python train.py --n_layer=11 --d_model=320 --n_head=5 --n_kv_head=1 --head_dim=64 --d_mlp=1088 --vocab_size=13685 --activation="swiglu" --norm="rmsnorm" --norm_place="pre" --norm_eps=1e-05 --positions="rope" --rope_base=5490.0 --rope_fraction=1.0 --qk_norm=true --attn_scale=0.125 --bias="none" --tie_embeddings=false --parallel_block=false --init="normal" --init_std_qkv=0.025 --init_std_o=0.0 --init_std_up=0.025 --init_std_down=0.0 --optimizer="muon_variant" --lr=0.00311 --lr_mult_down=2.0 --beta1=0.93 --lr_head=0.00629 --warmup_steps=30 --schedule="wsd" --decay_fraction=0.27 --decay_shape="linear" --final_lr_fraction=0.0 --batch_tokens=65536 --seq_len=512 --doc_mask=false --train_tokens=367400000 --steps=5607 --dataset="wikipedia_en"
MLP neurons of a small language model. Each row is named by its layer, matrix (down: output weights) and neuron, and shows model dimensions 208-303. Each number is 128 + 32 x the weight over its row's rms, rounded and kept within 0 to 255. Numbers have three digits each. A neuron's up and down rows have the sign that makes its largest values positive.
A block is one neuron, or neurons of one layer that tend to fire together. After each block is what it responds to, as a language model described it from the Wikipedia text at the highest values.

L8.down527:118107121131148157170159098103133094158160119159113115073131142140081178173147175097156133176161160136131115116141134090109145110141126147178186155089083102177133159101153135089130176138151119099116125162144129105081182122102170157165086128121160190141176186107109091133106173147142125165
Route numbers and routes

L8.down895:101141131170152182099125130183161084106107093150118067100145112153128108070131142143177124101156086139127123118125177130125120125115082076148114155111130140144113143116087109165106153117109180134059117108158171125104157157118116100086193073109093150155116112142139121127108153123125175204
Abstract noun heads before "of"

L7.down58:110133097138126088128102109168122073092187140147098126146143115155130143123164145098114148079126138108125151079109053201161208133124150134105175101102109149130137142188136178106162183150123155101179132086154162090117097140091116186149109043106179100118142103092184107138105105129119091139
L7.down127:119119091129065150101105131110098118109125144143125084097210078085113134077142126154077174105085180193111121131159091052048152088169107172121080077104169132146145120078139101125084144110143053180107129094125145126113089142155118130116149106132119160073123166117167094159137120179147125160
L7.down188:095125202088132110147147138149116136138119160115173160144107121158160172141151153114098120087147155131123090107164103094181144133104209127171080142145176153098135143153139095175144114083128204156151122197130091134118092080153141082188111085141159133159019109144122095141128123067105087101
L7.down197:097096087128141184082173130100109104125151126169152165092134149112148110091140148136094107162105151126130166103085142154115090104170114133182185175069069167195107137150176132163093065145135166106137073106072120107161161106071080081094114173189157107123068117134116134100113129131130096089
L7.down367:175073094131107047198110069089152152119129106122106076190162137112077121128179152098098079116104129118154133139076037132150125108128112097058168155142144113163096137148116096183132152098112200156125099120129128174080119105104155103119156086098181142081123094118138173060098140120169059119
L7.down394:083164152128100149126153128099128074143111024104048148131086090133113131177152163109122167125131075115141115208128180131088108149104130192154119145156119155117147176105077145133077146124138120127165145111127120123120207129092182124117166123146130128108109066134126168193216078162141144115
L7.down449:141132094115109136145107111086130109127143104081152120128110074139146105124155115141081047138150137139169130156072152076202098148104144155104136160200180124131125139126147126127155182128146162083108151162132155125181169134090134126139062107139155084064116098185151114099093081148082157116
L7.down468:142159144102165145147086080121117127084092117110135111169145105106153146128120111101212139094093137061151161191101043131161124107062126100074171129107118138164168140151150102078130128129126220135142145156155137089158109178073127153162091142150155186104105115074109110133122117124105141106
L7.down685:099165083116140129156158065121123124117180151121187147083173144152101117109169145180162139134143080123097134222136137093152122126052141121146117167123120135185107127159045113132063076129152133122127140096141083154112196139132112145107127082191173137149089135150128126158118160153152084137
L7.down704:136166125106135104127093084152185118139114045066087143144073118148109128093107104116120129168108106119114121090139116153075046214126123099115241182148162110145131173152161148175112145083233085111130093076123142148086163141130092135095076103106128122154170086096138087096113127099177156128
L7.down727:153154202118114146096148127133056125125100157178153128131185136110111148172148104100135134164094091138122148101107155125146123125114112134124064146181124103121173082135159130108156147156160255109168073146110139100106117115112074158133069149112128092130160165112131152153113151165126192114
L7.down740:152087134145098093071111146112184133141147178135177120125121160097123099113097141107111192132137110101076158087163197176131138108112169143168114177078121104136134152108130106078143123125113243135123132107110122158143174182121144150141084129108105140109089119082073112108153132113197142146
L7.down754:152168132129108149098121129145131110158129137127114115106175156163150134096115165148120167109210133131144159170141133182185080158141114114050203047093138057113143117127141093101142113157098153181122140113158105147200115164074112061154117154101123067165109111126148209079104151138119147103
L7.down804:124123135112111123069143060158159079152078112135114147111123102184122190122175189174153092157121117134100124163216180147147109147164130127120142127157087119107096136135138075109093116117179206093125097112116112157046086131073135163165133118162170088139122109124121129145150072123078147122
L7.down810:145079196065111179103124123081172089136127145100141199139154147130051146161124115070061098165104101061165116119112123147160137133130137157121217103109146124143110180085095174125132128125126089083128135092098189114122126142165117099106067127143107145092106160144086122140131031111071144191
L7.down900:128140134105099129129157091078149168073142161145168118096158102140159066127097160122070101081211072156140139184154124103081107150140124156144108188168155135123072143133108108107120122135122185120129159081133131138192124128119156148146104126107093157131121048146158137156072171110120108141
Determiners in set phrases

L7.down8:142130097126150136123140128164043084091181133109137116066092121164133189187176159085150081089135139100120113110098144071118180149105230147136087082128161148122127123138073163104179151147107087124079113105164083121107139198132185144125128144142129147069173132105084102071122094140056141127
L7.down36:124095098149122105076197123164152208158110136109156098128098131131098119120136169133080156102102038142065113115109167120069101110125122123108091148146142105157173146157116163069104073151051228126130080100156171104176094151164150144104062209144122086101156099113129125089121107116147115118
L7.down80:172129123132141084091135121148091149110110102153139106147182079149126116105101082140137130182135145129124186092167109132148139054089087115172213138168088125097147103166146094061123182135159207180142088088099100143178155077080154091143130133157162102146157057160132119113104142110144074117
L7.down159:159114156111105207118172113154067093137115150109155100149094127131080107112101139126106059084138189106119088197160090098102185092083154139112039124115151097226099129140123133133097138140144138118162120092154110128169207135114159133126115145089134079194091130152134052164155147128103070079
L7.down191:117126125168105145120102177185109099109109166106180167114120147141102070157110151108146103164161114115112095152135202088161127109111114101123088141092139169087181145080115116154046136141155164145110096132122173145158159152028115110144109104184125095091147084093145140124112117127148126086
L7.down220:160152117124131121146164082155144126108121090121131219117121105088111122137138102132066046153103114104197139139150080078095102060172111126075111162154152144181163133147116139137155140099130233186095134113113094141157158127124093096100156147157091142097145067148092124173131108157104092151
L7.down311:151121185160116164155128122123091109169135096125118096143119121135097172160170211170162124116156111148143090136173150132161157141135081157143089165093102128168168083130137130141076131137124115048125093170075147080129085154117100166144150148118160118123157118125224113131176055166180111122
L7.down393:159153061126114040135134140208141066151134145121118135206152149156137148147143124123062110147147164127101149146088103106129111146130117177129084155116125085135149131211134146120199108134110147130047123140107113083134136152137123104141132155120112083150199170114129189058124111183114116095
L7.down427:128137094177179152104112079100087140141133100159129094153135147103102124154145129085148142100120171057092092162055146155104152106129104112168018156085145088131130158126089123133130099153147132112113143152122193104216101137128144094090108080134143148143150100150124102162136124120138040123
L7.down435:112133093093144091075192108127064134118123154190161067117117157117111168128127123077101076086112137108115208112097093152139151080076105139120193119076150152126097162088151131165150173087147078198128115157145148112150143133072099169117121162113147151150119143129172125126101114163088136090
L7.down451:131149144104079164117143144135132136084108091171096166141121093103134121133073110175068145123133127074171071092151171135151153120124178080168044112087141152145130139183096138059115137090093208133135101182094140085134132108144121194151084135142140107152161139171157115139166160107107137082
L7.down478:101063104101124068158125087185142173076124107086165125108140143128128093081043107133109128097124156143140084079099090147087167118134135143133175139125090128066154100157125164102195167119116181133174109135151123105135156056091085137104129095181119157127170093123202154114131128143120126203
L7.down679:134080101117130080094116166206099084147101070189120155100166125144122161095154166197123162139183117140124170142118179064054107090144139185143136195092094091150093129105120172126102149178133177200114110172119120084070130095132060126170159130088129160075109135149132111135075078180122146152
L7.down897:110124186128096173122141121103155185093099102120134137119136119146102146102138164101156099122135154100153096188068071172097170139106108136111057147126092115115088140128132122123135103119174167164086115139115114121131107119156114103098131097155079083099170184136164164157159086103110105155
L7.down985:108174103132156052095106128143173127171173159036156187127085090177146081162055088099117120132161149170134186108119114152121154122114123117117034095120153155118144161166088151169095140114175181126121129120140095168164133118109148087089115104119135119099126175196098131050070102114152120076
L7.down1002:121123143082070138083115066183160121117104145132125166184160124143186102145152148068140150058110123083153084084137151162143155157128102142173047062070149127156140165158156062092149181115092184149171138081109178083160131134108081200102151119101087120125091166152101130133162112138184134149
Modals and infinitive to

L7.down71:154094128137144163091127094130118124144148131174127101096177088181094166064162175196129113105094100159112113120178131125114131113171075130119123117097169109154200141088176111112168104152113149136199121143132160105118096141126087080104197163150132196131197176159138183105175086118160137132
L7.down88:166123101133185072154097091191132105108127113063172122173134110100109148117195107151112111149124137121180127144117132120104134150153106170110149125116156147146173096121187108092154181144150164084160140120095083194158160090175163112123112197066128160161122143140168164161146163135150148096
L7.down94:114048161120175169100128118177131139160172186117133133110116156043069131166149177137152162129082126147113116142148152126169171142111095142142125120133152131112158170168161140136143127147094210100218170179180184153118096106158132108120108163129091177101146182141178141108095118095116095097
L7.down162:142132084205132109137174108129155138157149140148104112121132107081129123135190128141096078095124144105088105106171090110112137183078055097143108156100170137122143102130105090115134139114124106131126135119165127170135149206112109133160199076132130142199132120099157155125061123192129131138
L7.down273:120104200070140194119164076104140167155116105102079125149119143107103086123113158125136103096107147120128146091198154159108148152145116141158028145139151130132146046131148114178167138125127063136134116089193128133118126157136205107135165134181149082100150129167187123155111067154222141146
L7.down363:158110115132133181063146117113077100151185123126165198078110076167143175155178177132154129095138144135142181135121135112112110117141109144149245122115100179189079095111026113106093213145153125097132124124091103140128060077191111105093113068129132160120110128132192123117080120133124182063
L7.down455:139166138129170108196107152144121136083134095174119128134200111131101203095146170109093134175096109152156151201085143108175130071109134162057070063141108128087166102113183168055104144085101066129161131184080162135179162102096162151117113102133097163127124170107199142157077183116137137176
L7.down465:098140125154149118096176112121126122106123125131145109178181085095156108086137067147159167114130144091125111118145085135210104169116141157096081135105140152127066102133187090116145153120092111121193124130138170186124099052116142116157039113160135150092155139084190173141123061196121156128
L7.down582:115126122113126149125119097174105127139126132152104123171151136167124168187119126192087112169115197140151146135139121083147169086135109112061143113149108201143156108209106166098140068148174167138118089120167132121132138138092087056112123103158101156121095132118143161114112109215099133097
L7.down623:084102154081165153152129105101107118118130095189076153141137065104133143132128162100081119128096130079141153078123134086104118108176150129200176078110111126129205107137152091177142099099116137105141130136118145130123141084159099176066135130160161173158156144169100170139145064150088121111
L7.down665:131123189106142130094144135097101104101122122185158114081160141078102151127095140084175115188116112154143150082111093130196158175152156114126160092094127102105197120077069119203137103097088150134147110086160169110124124143145214107146134082082135143136134165122097123136105165127139093169
L7.down675:100167097124131128139116165149117119078157124254121106154150116148147098121092189108124089143122111164174150100095154149151148162119135111145000153107137160147097101069164094140105153205152100106096124194163179089196115140174106100152108128128137033131147091069137184167117155073129112134
L7.down700:103117117094164098150110201118150122165168109168136081077075081129107185144118125086161093167109148163116141174098190082069123178117185116092136112121137142146151158136130128168129145071072103100148164158149152123108139162125107128159083158114146130114182155165144074155105117100127107134
L7.down743:132125154140120129108128159141072186094101095146155090122093094201058186102130157149162108155092162091147090122183139144101151081112140149105174126090094154123176116111141199151152183147163141133072083165097144147054145127130151112146084158127123147129143147166099150141031141100112132097
L7.down822:122203061119100135134072126118094122112090112080171150093133135105134130096200135113080127144145115114125165093090114113110121101116089175152160084140176101179171124065126131124112108129172200098157227160083151105122146144099120181158167102167143160095112120127074184124188159106095155104
L7.down1077:121155146116115115082118167155141138160112170137087114095195141183122104089092171140124152150128113180103107149173102161119100111105096170113197108079138116187168193082134167123165102123091109141082156152125182113099197072117083156109143068123177019140131094141127152129094146124137097128
Year-initial digit

L8.down939:094146180114033103106191118149164126157136100159119169149177089141084136146091142123109137077125144106120078103115116093101169192101092171131121107162153120068118113138099174117133114127115144095017184071132121082157138123108084059159135143130132127100128037182135115093113097105140127142
Infinitive "to" marker

L6.down213:138185175172178112153155147144106178175123101098122144173126120160160104115099144134178145092170078147163114077126141114124158082163104114127170101138139137103146083112146138135110092130187188096118174088150156153096132120141184132147085143131136161089099069096170129087130082085143100151
L6.down585:174125161154139120089087180069155101104167086126148141142183116155103107199112179068106116125126157122116142095121093163104183175162113086131120175176073098124188138106128080131136134081136173186149122097117133152166125114101133209218086088145146153090089136109110173140123149182147087119
L6.down1020:095134123099164132142139135105124121101114148091136063111183095226166151146045107135105179113176098152141087074114197180132107121115093110134127198185140123081188102106132126130131117061116124132153091152122165117082150170065096151136159117158167105164123132089193126135116184148094151095
L6.down1032:146117112158109101106116200136140106167102118104131113150154119162077111152129120148177071127122139101173183111155161140138155060145115058224105162152141109080083124124078103187137094087127166117109151104125063135100101066081142157124067144155143112114141161197106072110113137124127160131
Leading 1 of years

L8.down927:103169140120077113095117080125095118042086161140110109171124164151165091166126110152159157091097087112154110138142102124113142112103080145124166153104091160132203143110118068152125170110140161160105126145158154150189188091178122139150166122088119155163183211167105172133171108120108103178
Article "an" and month names

L7.down67:167109087140121119181120064057162170124155131119130127129086153190116146157181141092147108165136141061120133120179173134136160117121150073116252168132104113112159111144091131118095149149168100191149096153153142168095144111110167150085124114102161118090155126163128126135177104125108120138
L7.down93:162130098099143171150114155080216096077122143153136125132144128183147114144122128112120124179168147164098106134170152118111129089085117128124229169099133129157155173131111132105160167126120255174151092160095207145074164130073121130081152125162108156091136149151149157097066190077148141140
L7.down111:147126179138228139112167136095068133165133117123166089116151065143124067075154118170092082110097137131132133130180094164134065118089168137108215094139139139071134160094124144181138181120071077167073183124157194122221117106083138110075192076088134124092095056124109082078092145142126181142
L7.down148:070114117185182126098188065120123103102158094167140117180121172148137115160066100163138137109153165081101135144160084132105094078150119135122189179194115116117174129135102168148119141102096137097060136148144171114087109132124112151155139110139185154135107122047093160124147132105155134075
L7.down163:096133166118138113085129165092131161120098158127140129096138152145157148088114116119108126116087165124090133136120148117126072143177114103082173135189157108174068062141100125082152151098105097110122101128176118120115091096164112102102168163140155097091133138220134127129078132069127143065
L7.down219:160116139145177085134085152056156134132169136159134124071155089156079046144093139102119130091096151098100162131115171124182159101057109154143119122068141116060098160096140119154079121128213105117151135164103101110120113086128140115162125198185161240127125160089127088117134139116093082093
L7.down306:105114112159119131117153059153069195093147096111135163144132120128135102105148164108118139160131098118115162192110088161144097161117090156144187182166114160086157140101034133123178139147202105132140142117140207073177143080104118113145169113119171127120158116135143210139110143114094157186
L7.down346:089145149129097124141149198120142112097101129109131130168129091071110111170132111114154175108189083134112109134173145141197093085110120123184000134133138147103115154118115119162169160102155060099094149143173089165106132145107131108169182155135158079107157132084173099122113056157134155127
L7.down385:156109091091127162075138185136176080164108149139157100134134166131147123093111155117128146130153083080094142173172107182154140148114121142118174160126125129102150148109110145079108139129068068108125119123157126137091161145204120130072171110127186152148090135182127174139147143128144153155
L7.down497:106123130129170117091158128137130106195123133110187154227078136180132112137179115119101109186160140094112063118080145112146170157088136157145106164105078170092199132097149113128075083100099113147098124102113143119114140114142110074151118114177153085142139134162128091151150129175145059134
L7.down533:089163159094171090111137139142096133143151087151122132110072128083125117107116122106161123148145170093100105166092076128180105139139128088159242107122096084155178135090126118142144123138117073160102114126144145107127117131160096142158081146100155145139165122053066123154152136130125183141
L7.down572:129142068144204142121154132108094161115112126111115206144140123122172099181147132085116162147080080114129126059156178096173105070158113104075114078115172115147124063196132143144107142171055105133174127144184117102118127147101080138099179120114149144166170095080169155134108103125110053070
L7.down705:113042075086125116089158131130134134195117095094094151176178100114090129141068072109165087115150167076151114092143123175155152111102080089135225136118176077142146157128115127137068141132120037134114158167130114141118146111086096160185132122087075076091112119134069117062113125135121082159
L7.down716:132098136115105124134083148167136093127147132106209136104096101128161147108165078094143058126146161159166028090137127119118107094136201161127206114189177115149109154174178150066128129124164082105126137128144140136148119143102185079137161116123188135139153112120113103139125147079113134189
L7.down756:099172157119104152071154143115146129054167183151159196112154124099085141148123143153210059148085160119119098134117138116123171178124140157093176176100107094132166165126135150133108088090120168130016147123172150147100105139116058139130158125130157137102198083119147121163144167113098185162
L7.down773:160109125128121097131225094124128157084092140137165161105097129134116090181159120131137183153128114127121157112129129096063179059115173127182146116148107129126092138129156142075128061154104108120102133115127111087106081064151105068114192134130086142168114102111180121187085181080128114131
Noun completion after determiners

L7.down11:121170123151110067126107094160076157173148116132165154101100120133175084164118109171116141135108125109167148106160095160140095164158128114199255075146159083104123081091134118129148080072086190172137098113124078169087125174148104107109175086086132116146139140106085119094059092087130178115
L7.down184:156092110151128139095123172124088111150121173144137161093160159094188146136155107120160103116075124096171073132105102144128096144104195110110082118148101118104118133164173181105132097137080123134154174105134145120095107049108171091097086106086118129157159164148124168140137163141104160116
L7.down248:187130123120139143108193170128122139191192068120161146171164146139130141076127166102092116119119109139136129143130081111117108121115119066089159081222099099149144123153097134160141212162130098189101100105121141174187143116146134132115146157148110112141127096139062114136059105135163110085
L7.down262:116199116125083150149176129143125146154122053154098110134108150185147112166146176149122165128093110168101093178141114120117175137106110142119241107149067115088105068179126158102197161184139185107183130104116098184091116155193136092097164157122197084131173110097194123134143039106107091139
L7.down308:100118086154145166158129122142102092083129113158143148175130152103104086115098142125194121094166097110107114104104146178122195124107126166172146053091110163160149179072076173125103136124216112125106168146094109085062168144173141074141075083101110115135155096129152157123158049080132149131
L7.down419:149126043145122111102175090161059111092146121141077079130116111117127115166102091101139208102059088081114098104148155173122119136151098145135143143115144111128074133112108170130096154145153135105055128131138169140153106124148098095152134066081098085113086072147165196103093141184155115123
L7.down482:122154153079177166122134117119133104172129165171114105084186127082212107104171196165171136119107142101075146149118124088084049112139135120073153161159194139087168159126135126131050126110135095124105114152108161143094164137160136128074039163144125122146090095129120080178071099087159134134
L7.down536:133102124147144163221090111091172109090131137113117087139138062063103057092123116061159098225178109096158134141105132149110077128110128163122091145118111099129186111082090095153125144082191123141134154089130182121112181106142131084100147170143166143141131087119147121150123141159139189203
L7.down598:184202129139108113092167147080140161067089090142128062119136150131060163168133096166143208131120145118111136156158138177118142107162165165141083088130121134110135152096203130085142144076120078073134084122134133118141099110119164132045142139117067106141158100128138104152119071153167118124
L7.down682:132168162136201112171094110085127078125130107117105108053129123113136143163107158167069098108133208109143077167114141087139113102092118070136198097178144078104171127097127105123072136103149079133172126204127125128171125148142127129099138112156127171098122086141121087149171074100138118129
L7.down723:112160129134167064095123197100170182092232146118149120135129155185080075133130154137144145104089145118104140118199143080110156139153173178153125121174162146145165165089147115168118089092160103065080148105164129152144139151087136097149122082145141118211129111069140077160137154106111089157
L7.down837:143133126125121096046161112160106230106183158166142140089088142071191104069129185080088161138125124162108100171092075146108072134152135105137094092103144137120192120105210100182113144149138132135082095169119137058128154103177136188085084120125120138116131189120163162052145141127119134194
L7.down895:190102121140123143108179121078054124150104110145192063090135095123131103100094133093137113171148153160095100161099100138172129087097162137107137136133159135153145114099122154053122166148172118115155132167042139094144132183108147103158119134133088130139117106150118116161112088085124150174
L7.down1032:144115173088150188053122071097108109134100082136124168118125096128106088074165137108137108133128133128073080130091098139105135118196152131166144105084121094151101058082106101081149154156186139151191092162134100122124167113120113102119131101063127121187153104074104102120089154164152146074
L7.down1076:156158149101141175083112121115122138125152112152135131147103114123072138152159120142164136131123135111143227105084130098105154180151146170089064092141128135065151172132146122101175092127138075135120121060127127153162225120139164117120098086098108194127144110116121098167160175107131183126
L7.down1084:119059125140187098124115114094099095109097171079085157102111155137172064148097131122099087172088171124147140184128158183110138114147150172083126145136151121138154089132140112143132110147135117145122107112155102096098147150115162091139118106183107113130119104142122141075122160127128149067
Number-initial digits

L6.down205:210104115125114139119149095141115107046131173105142115142125154155141130163111125158056128204127163134150118113100138095169078137142158130185015183104154132158115073106112159148068076057065139175136181097129113154084147079145149118186089119121166174141172129124113154120143111131134122094
L6.down348:071125135142204189089170136102108074090165091104107137181150158131123108117151182171094112150132125146173145134114133115102109133148124091196120085174117128110154135203182132157195111077117139139129159170104103136104108098109118063175162132129113118090142113121178106157076129092189135125
L6.down507:146100129152135103154181175137112163188116104104149124148171108072150143149108136155033116119145135164082143126117106108113119110141104129142195083147071132144191179147124116137082126161130134109138142118132102149112182135137104114107194134108173144146149113133093151119121134162108090099
L6.down837:090181111138139122100110141106146125120107114119107089098145093114133108108100132146117089058154099167177121121149124132143098114136110083147116202104197166118074147128144119112165103050149216139123172160172137068124151164101159123110123175135178115101147043158177139114077153155128120140
Location phrase continuations

L8.down986:160135097105089112073097148138164148156139128117093140193150171136031106124144136106116136126152169122181193050137080120105110146113106119092162082137056084124105161095158132136102128130132255165127092139102135155085129098100090192115157103191112093085172057163157185083125123157080081103
Word-initial fragment

L6.down277:079179129143127094088140142111144133057150105124129112204096083080092118123145164150098123111127151113089192152094139162161089138164164127117160132114117117129111147113059097188135193179114206127132204129198122134130090149122121172142090081157132121138140124113099164081107120142164129223
L6.down320:142172134147140172132042123201117154138089126142130153152166153150156135142139095167148167098110138086118133181118169126139160077101111163113158110155024115159132119125125132170105166156109107089112186079165136166194126122094116112192186060150107147112152145092113164119091100128100138158
L6.down394:093154129139091054118106143165125198182149122115196125117095096127116134109153184152100145074115079124176108132161092108095117081108144177164141148109127125122155160133227164134109142082142166173128160136139140106156107164114147092142079055109135073159183151127086154171148142169171180095
L6.down537:138120125169174095121102080099098158194134134093107141156180115160069090142183172146072107121172109084161165116126152129158076115144098176112070110134096183127057165137117094119142126137094161119108118167134092111161094131143105078123096074170153083143166056134181169149162135118124081164
Indefinite article "an"

L6.down601:133172159124175098144162134168127113099123197124158070141141133085131076149120146095205098095139149153166134117123101151164122162124109069085079091170144133128118144170111080159079134147097117121141176111077063108153142124127096116098102121132139118137182174092113183129071108144107086170
L6.down746:122134165152109133128130153064195068140148101146137075113099098145113147160062095111117177119142139110156082093120144133138140115133143113157109149110076155165079136123133130105127094171155050079133133125126137119188082159145112173115157053082135191111136093031128146152071120105110101186
L6.down750:141143069115089179137121090074075172163195090100092138097112150093110131163086132118138105105146145126076170160196172121066138177090118074106098119081118089127151135118121087132115099143095159176164142080091100092123108082132117151096097122083065122122153169124135089137139107109131167182
L6.down947:148147070150146189140163136155083158141134092156177219100147134171140098125125089126094067118086204120182127135186108145120121174137085128109126124123085118097120172241114117105092138115139144185147010126129082109097149138113137115098072104134121156158109128168091101174126106127122137136
Stat-table number digits

L6.down37:172147151180184131152155153158124164156172080135065133064137120173141130165113217149162120076139111141131115100132138097143101081146126143136149112065137055150104133172103117174163175143124194103131133150115114154117144107124111111125169136115090122128150106145135167129162169123112129102
L6.down107:122143150172155144088173139188141135150074163136123111130132100106144121141189191100074112083141117140096165133161117136112118105107133108132090144093181093187127110120086151135150152179158105163121096147186143111150118102145129086148159146138144087188150067166118124114139100135127161092
L6.down637:115108159127072118147105097125126176175141113123090200139158158170152166181117182118141107147159124141102085120102116103164127158159167109129120087122112145112150130147110133121121170120127145173082118137115156102215089096139151123145133086085143212139072158164118177123107139161060139176
L6.down1044:179143140115190183127184182114122127146156109136126167107152116135145137141057163085111092133140148132107121141106151125112134133163146151196152173065141112155117106136076086120166132144126063127149134151182136136080116147090137101154167133092192080110090122167183157120117153194151095117
Event noun after "the"

L8.down359:108143132177101145150174094122108103119135106080130148078153120173148116160142134104107132177055105100129134115090164115091111084159101149146163125086100143167191137078104170142141134172147081101131185138125084132038141061191145110135057062080117141146135132121107059126144140162030107143
Year-initial digit 2

L7.down48:129065070152104138138132167100134114136136121166111094164097156121137157159086155122096119149203167167111137151161130089167045079131127087160138127094094085171164174124117088112095151125139194100142144167120093160109159097175130107124124157100088116135142176084153138067129120101162134189
L7.down61:166083100149138095183086157098085113151121070089092120088182161189141129183111089178080133155137175129148098186141121148154082101160132136102167161099116078205183138080123115085053157128118098161137141154143154066126100172103107079126068100147100103160114164103152116184104133171156115119
L7.down100:118145112123106120154169082120137107101164102159103114090108095114121128114084153100177152119152097107097141164132099130130143092183142117119219092134052149073193101129115096127149149150142082106166104103090096192146097153149115131088157083193086084151071146108182148114128129113117112147
L7.down118:120153128146160117160160168184173114142120115129099146132171116096132147044143171124149141143113099124120111147140150150099133114185143179142100105169138084161135174146140109075085078075118228154139171023140144111127166106159133103084148093160120085088142136152142115119107191176065087131
L7.down208:115135084157121199107126081106091089147134113152156130170149156145096114083197166079131188138120111122196102138078178149093130096124124132178141172095119220150137126047107089139167160128080199162194186179132168115122109128124112153173164136093115160104117120180196101085144184167126134100
L7.down250:110110114124178105149155126124167129112080118099159095136114135107137132156097146107128169149165129064065175160093156127066160159102101111141092106034082099180178099064139046176109123090141177144169041147140119178111127145086078139187124122093107094107131143108140130137099092090142116092
L7.down292:129144087190103136162144137152146167128137114129105116122153127145073124142111119106109111102147163135173100067153154118136119140102186137166197135110135127116142054096062154143210134094174230134100162166158124164125156150173177193138151204196129080206083109109148095124126122071156154155
L7.down330:129168102088114161139160135114113099150156145045125140134091132165138117165125126104133172194175133126120128117103098146165088111112135103114089138114148095112137174128128114120117137108065208063123165081062114154175043151103156146168197099153128085092137196091144111105041142123154106169
L7.down509:157097169121105082164131165081141149110169117134137132115165109167116131203086125161121088196146138192083107092127059087125100133164123093145075189110138132159073143130098146105152121128172091084120177091169175186107133100150115150135205106096102146105159124125135143118107070155135133144
L7.down851:130065127149110104125124081161106123141100136103152096183153132122148107078176130127149149124081118052148096127089096118165139131128123184157169086186151157084147139135112123173138093136172079167120097165114170139158134119109103099180133132135090179127110115125177088087174174169156074133
L7.down889:114160108177097086078128108142098120144089188089140122096106131153187123156155135123170106172094116100128126125153116101134118097147148096106160104141146204139116198186121142136082123127164149131117074130121124170079072127107117135153064134078180083103154179155094100106100144125119065185
L7.down909:144114092061119099079149140094133126131095159114095074164196148151133123122057164081091160158127158115124136123115158161125176109167146069159182071140212075140134132101192137152130120127154194122088099148156148115143105078126161121053107116139121131151084167068139113124127114163122187112
L7.down919:065144108128184089196178180073147129134165122150143124152133070050144121122176199091085086126158107079136120169185123120147109115159148131176123119082092147137142127085147139154150104145174172159133125142144149125092149201090173101134058130096142184162119170095077130112154172150135097128
L7.down1006:145115106101121110126171120073131123119101144125116085146143119114168090178111180104072166159096144196156161139103127128174123079163106152146206129149158092085105105096133118140156143127178104152109137066170127096087126140155101100081217107100100166146166132100165169116195110181166173121
L7.down1025:154087127106104108143150113111181173121089157147132092143078136144130103180123101163133098100080182164106098154160201105136089132187068112158095158081122168168128122113176118104094124143105135148094150183154165129117123124138176140191147089148170190111146143103125154116123153139171079091
L7.down1071:099159061128112119114137074129146130123139047141154168113107126103112114137111202122103132193182158051152152177127142133149121109168098113162063173145140171100108120143186065120155147147153156080180084118070080135157135114124118152148146094181139087091115110076104144075163102110128141122
Digits in identifiers

L6.down61:167120155075097115121124111167146152149140099156098141116130102083097047117108151128090098138142108145146079132082161121107130164106152164111094171098112174168172146139103082154110095151161142177090105105174109150169093122129103150076165138155101136061154137133134144108100167153099147067
L6.down351:140132097063131061130147132138158132113157141128103098080121139123119142106076092170125118146163145156102126131178106102123149081155176126148108135179131097119106116113109165170138158147052194133152161120136101137171102136074161089120105106122111083183157159166163128128123078116146157146
L6.down399:162122152119071139132152121136151142128102146069087157106160066104143080143134159144087110157169137064165140098121155142143114116175109110167125116156157113125141145145105078147124166180157181151118134155117142151187169155076088141101124144178108150128246201138118149124155106153053114098
L6.down627:098072116140142160134082141151208118188121152082118105092143128101112122205132099100050106136131074156192135076133064194099158153116128160114077114136181138128114134184115074162203141061072140154154097119132098090154147107172113145073132145087117158088122181102081121102133096151110077073
Pre-verb function words